Weights of a small transformer language model.
Size: 6 heads of 64, MLP 1920 tanh GELU.
Architecture: LayerNorm before each block, tied embeddings.
MLP neurons of a small language model. Each row is named by its layer, matrix (up: input weights; down: output weights) and neuron, and shows model dimensions 208-335. Each number is 50 + 10 x the weight over its row's rms, rounded and kept within 0 to 99.
Before each neuron's rows, "fires after" lists the tokens most often just before its 100 highest values on Wikipedia text that the model never trained on. A number after a token or word is its count.

fires after: " the" 50, "pa" 4
L5.up1820:45 48 46 58 62 53 48 58 74 56 55 57 60 62 52 46 47 50 86 51 45 35 55 42 52 40 44 48 43 59 60 56 51 49 62 57 51 57 58 75 55 50 48 61 49 33 43 59 44 76 43 38 33 40 67 57 43 51 64 31 48 49 68 56 60 56 47 51 48 41 57 40 52 47 48 48 51 20 50 41 46 29 73 56 61 52 59 56 52 43 54 42 59 43 48 47 45 52 60 56 49 45 48 65 38 56 49 31 57 65 49 50 58 43 45 51 42 53 54 53 54 52 28 51 42 53 34 48
L5.down1820:42 30 44 44 49 44 55 53 43 43 42 53 62 54 59 49 59 45 64 55 44 57 42 63 37 31 55 47 41 59 56 35 53 45 40 54 50 37 53 39 46 57 47 70 46 70 35 37 48 45 51 48 52 46 32 56 36 33 52 53 49 57 43 45 50 43 49 51 36 50 56 54 62 59 51 58 55 69 50 39 52 49 44 62 47 44 65 66 59 37 47 53 52 40 55 57 43 61 56 55 45 29 38 56 46 55 69 48 61 39 44 55 38 32 48 61 52 66 60 70 35 67 59 43 73 51 71 40

fires after: " " 51, " the" 9
L9.up1730:48 67 60 44 56 46 36 42 72 48 42 42 44 70 39 48 36 53 47 50 65 58 64 54 67 33 29 48 56 49 35 43 70 42 38 57 56 36 51 53 60 45 61 43 45 48 34 42 44 47 51 62 34 52 53 50 58 44 55 54 53 40 40 47 68 48 54 24 50 46 81 44 45 38 46 61 53 46 47 57 50 65 43 59 51 55 62 56 54 29 69 59 48 53 50 55 59 69 56 49 53 57 56 58 37 66 52 52 55 47 44 45 45 52 58 48 58 53 46 53 67 33 51 56 43 60 66 56
L9.down1730:41 51 46 67 44 43 48 49 71 52 37 56 44 45 54 51 59 33 51 50 49 47 49 50 40 34 24 21 51 59 40 37 50 53 49 63 56 39 45 59 58 50 52 48 57 46 23 47 68 38 55 48 23 43 52 49 49 48 49 39 59 50 34 51 55 45 33 21 61 66 40 41 52 48 40 56 36 43 39 40 54 67 43 54 48 53 55 44 69 34 49 59 53 61 54 78 45 53 55 48 60 28 62 62 48 55 51 52 42 45 33 61 47 60 45 79 45 46 45 53 58 53 32 50 68 46 63 26

fires after: " " 46, "1" 13, "|" 7, " on" 4
L9.up650:64 42 48 53 60 72 52 65 55 46 55 54 35 53 47 64 52 52 44 50 53 65 41 33 79 59 45 45 34 57 35 48 30 58 59 47 41 66 46 42 47 43 61 41 43 41 43 48 52 25 51 44 53 51 55 41 50 37 58 47 51 52 62 65 51 43 60 58 41 41 52 60 44 44 30 42 52 38 43 37 47 51 55 55 65 64 46 58 63 41 72 52 65 48 43 60 64 49 36 40 50 49 60 47 43 74 61 51 40 56 46 30 56 51 51 54 52 58 35 43 46 57 68 55 51 56 58 44
L9.down650:54 45 65 58 65 41 41 34 45 56 58 59 71 47 57 56 52 43 63 35 63 41 42 39 59 49 22 60 32 45 59 37 39 52 40 40 51 41 53 55 59 60 58 54 53 56 57 47 62 42 64 51 63 38 43 43 48 56 47 43 57 40 42 24 56 46 64 50 38 48 67 43 58 53 50 43 33 49 57 52 56 44 57 71 53 45 50 58 47 41 51 69 50 47 50 44 60 40 47 58 61 53 43 48 55 39 35 59 57 73 73 52 51 54 49 35 72 60 59 57 64 48 52 57 64 46 58 45

fires after: " the" 38, " The" 12, "The" 5, "s" 4
L9.up1310:57 51 59 49 54 73 56 42 38 35 29 54 52 52 47 63 56 55 41 56 46 52 45 49 31 42 65 48 53 37 52 45 58 36 51 43 38 52 39 67 32 49 54 50 43 36 46 63 57 65 53 58 40 41 47 52 44 60 33 23 47 60 43 52 42 50 32 47 50 54 52 60 57 53 63 62 55 35 40 50 70 47 58 56 57 48 52 56 47 46 35 45 52 41 45 48 37 43 52 49 54 44 51 49 48 75 47 52 41 51 42 52 78 43 36 60 57 64 56 72 43 54 65 39 55 38 34 54
L9.down1310:50 36 65 74 45 61 37 31 44 59 76 57 41 64 48 52 70 37 52 51 46 40 45 53 48 42 65 29 51 68 51 62 50 50 49 40 58 47 34 52 65 66 54 47 43 45 56 48 54 37 45 59 41 48 45 44 49 52 40 47 41 60 41 45 22 50 48 41 53 30 62 60 53 45 45 34 59 60 34 54 50 48 39 60 54 45 54 64 55 35 46 50 43 42 80 68 44 43 40 61 40 61 41 40 45 49 59 44 51 59 68 60 49 48 42 54 37 75 51 58 50 67 51 62 40 56 52 51

fires after: "0" 47, " the" 10, " first" 5, " G" 4, " By" 4
L5.up167:62 34 55 57 59 51 59 71 54 66 74 40 48 73 52 59 50 37 62 52 45 36 52 55 40 50 39 61 57 59 66 35 58 40 54 71 35 40 50 46 53 47 46 54 47 49 60 43 61 61 44 63 64 55 53 49 64 66 55 49 41 42 45 38 64 54 47 49 60 63 54 52 45 46 49 55 49 40 46 50 50 36 58 32 56 52 51 52 47 50 54 54 61 37 61 40 57 58 63 53 40 55 74 58 39 57 57 40 60 38 51 30 51 43 40 58 42 67 50 47 54 66 55 53 65 46 49 53
L5.down167:68 57 54 41 47 53 46 39 49 32 41 40 45 47 53 62 52 43 46 55 53 34 47 26 54 50 45 45 53 55 63 52 49 45 54 47 42 61 47 33 64 48 55 52 58 52 61 42 41 58 49 55 57 45 62 46 43 50 40 57 61 53 43 52 62 53 50 61 53 59 41 58 69 52 61 62 66 26 64 49 57 30 64 44 69 34 61 45 45 40 35 54 55 41 56 36 52 51 50 37 55 68 41 55 62 53 55 53 59 52 55 55 59 24 51 56 42 40 54 73 46 44 54 54 51 52 46 34

fires after: "1" 29, "2" 13, " " 11, "3" 9, "0" 8, "5" 6
L9.up1718:59 47 44 40 38 50 53 62 56 41 49 54 51 41 45 44 66 64 49 53 58 59 35 57 81 62 61 46 51 47 57 59 41 52 50 51 51 35 43 61 62 45 68 62 53 31 38 71 56 57 55 66 51 56 38 49 42 63 51 44 47 47 51 34 54 51 54 78 30 49 60 38 45 35 43 40 50 40 72 57 65 46 51 37 60 38 55 39 47 52 41 25 75 56 51 56 61 37 51 63 48 48 50 60 54 45 53 59 50 25 53 53 35 40 53 47 56 37 49 55 54 66 55 47 55 44 56 68
L9.down1718:34 33 42 64 59 56 38 41 32 51 36 35 69 32 67 61 37 41 56 60 41 49 44 64 39 46 56 49 48 58 38 67 55 53 73 73 40 53 54 42 69 52 50 57 48 52 41 64 47 39 54 47 39 47 61 51 54 50 45 53 33 56 68 66 51 47 48 44 31 49 54 49 68 41 39 45 40 57 48 61 51 36 49 51 69 62 41 56 35 39 60 42 54 60 46 43 38 57 44 70 49 49 51 47 64 57 43 35 40 28 55 37 56 61 45 35 37 48 71 50 76 55 49 47 48 49 61 67

fires after: " the" 22, " New" 20, " United" 10, "S" 6, " comment" 4, " in" 4
L9.up1108:57 54 55 59 34 31 67 61 37 70 55 42 39 37 58 29 76 70 27 52 44 27 27 51 49 48 48 43 31 51 43 68 41 36 49 63 46 47 52 66 58 52 45 49 50 41 44 43 54 52 49 58 50 44 62 56 40 59 42 65 57 53 50 74 58 39 52 40 60 44 50 47 42 44 27 49 45 40 54 61 48 52 45 46 43 58 37 55 53 37 57 62 54 52 26 57 54 43 32 33 31 56 49 46 51 62 48 54 51 47 44 62 44 63 49 50 67 54 69 33 55 44 49 50 55 54 37 51
L9.down1108:59 34 34 40 62 34 50 32 55 49 35 45 62 55 54 46 46 64 52 73 32 70 56 54 62 50 47 71 51 44 41 58 44 53 46 64 56 48 45 50 57 58 59 59 38 62 30 35 54 39 34 61 39 55 42 54 46 57 57 71 24 59 61 51 65 48 53 47 55 64 43 59 52 51 42 44 40 51 43 59 39 45 48 71 39 49 39 47 69 59 48 40 46 61 38 55 40 62 37 57 40 51 72 48 47 46 66 61 53 46 48 35 46 55 29 36 52 37 43 47 64 54 31 41 41 50 52 57

fires after: " " 55, " (" 43
L10.up832:32 57 48 42 43 65 65 60 54 51 37 48 60 38 46 45 49 57 38 44 40 55 44 37 54 72 49 41 70 55 43 56 33 45 69 56 33 67 47 61 51 34 62 57 48 45 35 62 41 41 58 44 57 51 57 55 51 55 53 57 45 51 58 40 53 45 34 59 44 36 59 33 36 34 73 34 44 54 56 40 62 60 44 42 74 43 56 42 56 56 28 37 51 46 58 64 49 58 75 47 53 45 35 29 46 56 55 63 51 36 51 47 64 56 58 58 53 39 38 44 57 46 28 44 59 47 37 52
L10.down832:52 54 58 39 60 50 42 43 48 56 32 37 51 48 46 75 56 52 54 64 47 57 49 53 51 65 69 58 64 58 57 66 69 68 44 53 37 37 42 54 45 34 47 48 44 58 51 40 55 49 47 55 49 45 54 44 59 57 41 50 43 61 59 52 40 43 42 37 39 47 56 50 32 68 52 57 63 78 41 54 52 41 48 48 34 54 51 64 42 53 55 40 43 68 65 36 62 39 43 45 63 55 47 60 41 54 59 61 60 54 64 69 57 61 48 38 58 54 49 43 34 53 43 48 47 48 48 63

fires after: " " 82, "–" 8
L10.up816:45 36 40 61 50 33 52 49 51 58 36 49 50 38 46 29 63 51 21 55 44 40 34 36 38 66 55 54 66 63 39 49 43 52 54 55 40 41 54 70 64 40 67 56 43 48 33 35 50 32 62 52 31 47 74 52 60 50 61 56 47 52 57 67 62 65 44 45 47 50 40 56 53 54 52 64 40 52 55 50 44 45 46 44 56 82 65 50 57 53 38 68 53 54 41 54 42 62 53 41 31 64 53 49 37 41 54 61 76 46 39 47 65 57 61 51 64 49 47 39 51 52 45 52 49 35 28 57
L10.down816:38 56 52 59 51 42 48 48 62 48 56 52 52 37 45 46 43 48 48 54 52 53 52 58 55 62 51 51 52 43 51 50 41 56 50 54 56 47 55 45 43 53 46 50 44 55 45 57 61 49 60 44 48 42 43 52 60 59 42 45 47 59 70 53 44 38 34 49 76 51 47 42 60 58 43 81 45 44 52 73 40 40 57 59 47 31 59 68 36 29 55 50 59 59 50 54 42 55 53 50 64 50 52 36 35 60 61 59 70 41 58 44 60 55 54 54 64 41 53 66 61 51 66 46 66 49 50 39

fires after: " " 64, " the" 10
L9.up912:51 51 60 40 48 54 58 60 39 46 29 60 31 49 49 49 64 67 56 33 50 44 44 40 63 48 46 42 42 58 44 51 53 36 51 64 59 70 43 55 56 54 50 34 52 58 57 42 40 40 59 64 57 40 50 33 51 70 67 39 31 61 53 53 42 48 47 55 41 46 55 61 47 53 36 47 61 28 47 44 45 42 63 56 47 55 64 56 58 53 55 42 53 31 47 45 43 67 51 28 38 53 63 45 47 69 43 72 40 40 45 56 49 61 60 51 45 56 51 42 35 34 64 52 55 54 38 50
L9.down912:37 49 42 57 69 32 49 54 71 58 36 55 64 50 55 56 43 54 48 47 39 51 46 50 31 54 51 59 58 38 56 64 39 47 47 40 45 28 37 51 49 43 69 69 37 61 47 59 61 49 52 57 39 52 55 52 52 26 47 57 61 50 48 57 69 36 56 71 54 58 56 47 71 51 50 48 47 79 38 65 55 52 63 42 50 66 61 38 50 50 44 47 55 41 44 42 55 61 61 59 56 34 45 63 53 50 57 58 54 55 44 44 49 32 41 44 58 41 56 52 57 46 49 43 52 52 46 47

fires after: " " 50, " the" 9
L9.up486:50 44 50 55 43 71 51 51 67 54 59 67 51 32 48 42 49 68 53 28 31 56 50 42 64 57 52 48 56 42 49 46 52 44 52 55 39 43 45 54 57 35 33 64 42 42 38 50 22 63 63 47 37 55 35 44 45 42 67 42 44 43 67 48 57 59 48 43 63 57 62 43 53 56 47 44 40 43 52 47 39 58 60 40 53 49 41 58 49 48 50 66 42 24 59 64 41 63 58 46 56 52 57 35 49 38 49 56 47 51 44 45 44 67 49 52 62 47 61 55 35 51 36 41 51 52 55 54
L9.down486:42 53 49 37 59 38 51 26 51 73 41 40 57 60 42 54 56 33 39 33 59 62 36 44 60 27 44 62 40 67 62 52 35 43 49 39 55 57 55 57 56 59 47 33 41 69 51 46 51 53 52 36 46 57 42 47 42 51 49 63 62 55 59 54 46 53 44 49 43 53 50 46 40 42 53 46 40 62 58 58 49 53 51 58 40 51 68 46 50 59 47 57 69 39 37 32 43 51 78 40 55 76 66 55 54 31 53 61 54 59 61 50 29 44 49 59 59 48 47 66 50 54 36 61 52 48 33 44

fires after: " " 86
L9.up382:45 57 38 45 53 49 62 48 75 45 51 58 47 50 57 43 52 65 59 56 41 53 54 71 34 71 56 47 54 35 41 55 50 37 52 52 50 51 42 69 25 32 43 39 50 21 50 57 46 52 48 59 50 43 61 38 59 51 56 57 62 53 52 57 40 40 49 24 59 38 51 40 56 39 49 28 37 47 51 51 49 52 51 46 65 35 46 35 60 30 45 62 47 45 36 59 41 60 53 38 40 55 48 49 47 44 67 55 39 44 50 57 51 57 46 47 72 51 44 54 55 43 39 55 64 75 41 46
L9.down382:63 44 54 51 58 44 55 47 38 62 55 56 52 44 61 80 43 48 55 56 42 42 36 61 42 51 44 61 42 59 49 41 56 31 57 39 75 65 50 37 43 39 63 45 60 62 51 45 44 56 49 48 36 53 22 56 46 36 32 56 39 68 56 56 32 51 53 40 41 48 46 50 41 55 57 61 45 44 62 58 52 41 68 42 55 72 49 46 59 78 62 40 46 44 50 52 55 56 53 55 48 47 35 48 46 62 54 62 55 52 52 63 44 44 56 49 55 55 67 36 49 53 49 66 51 50 53 70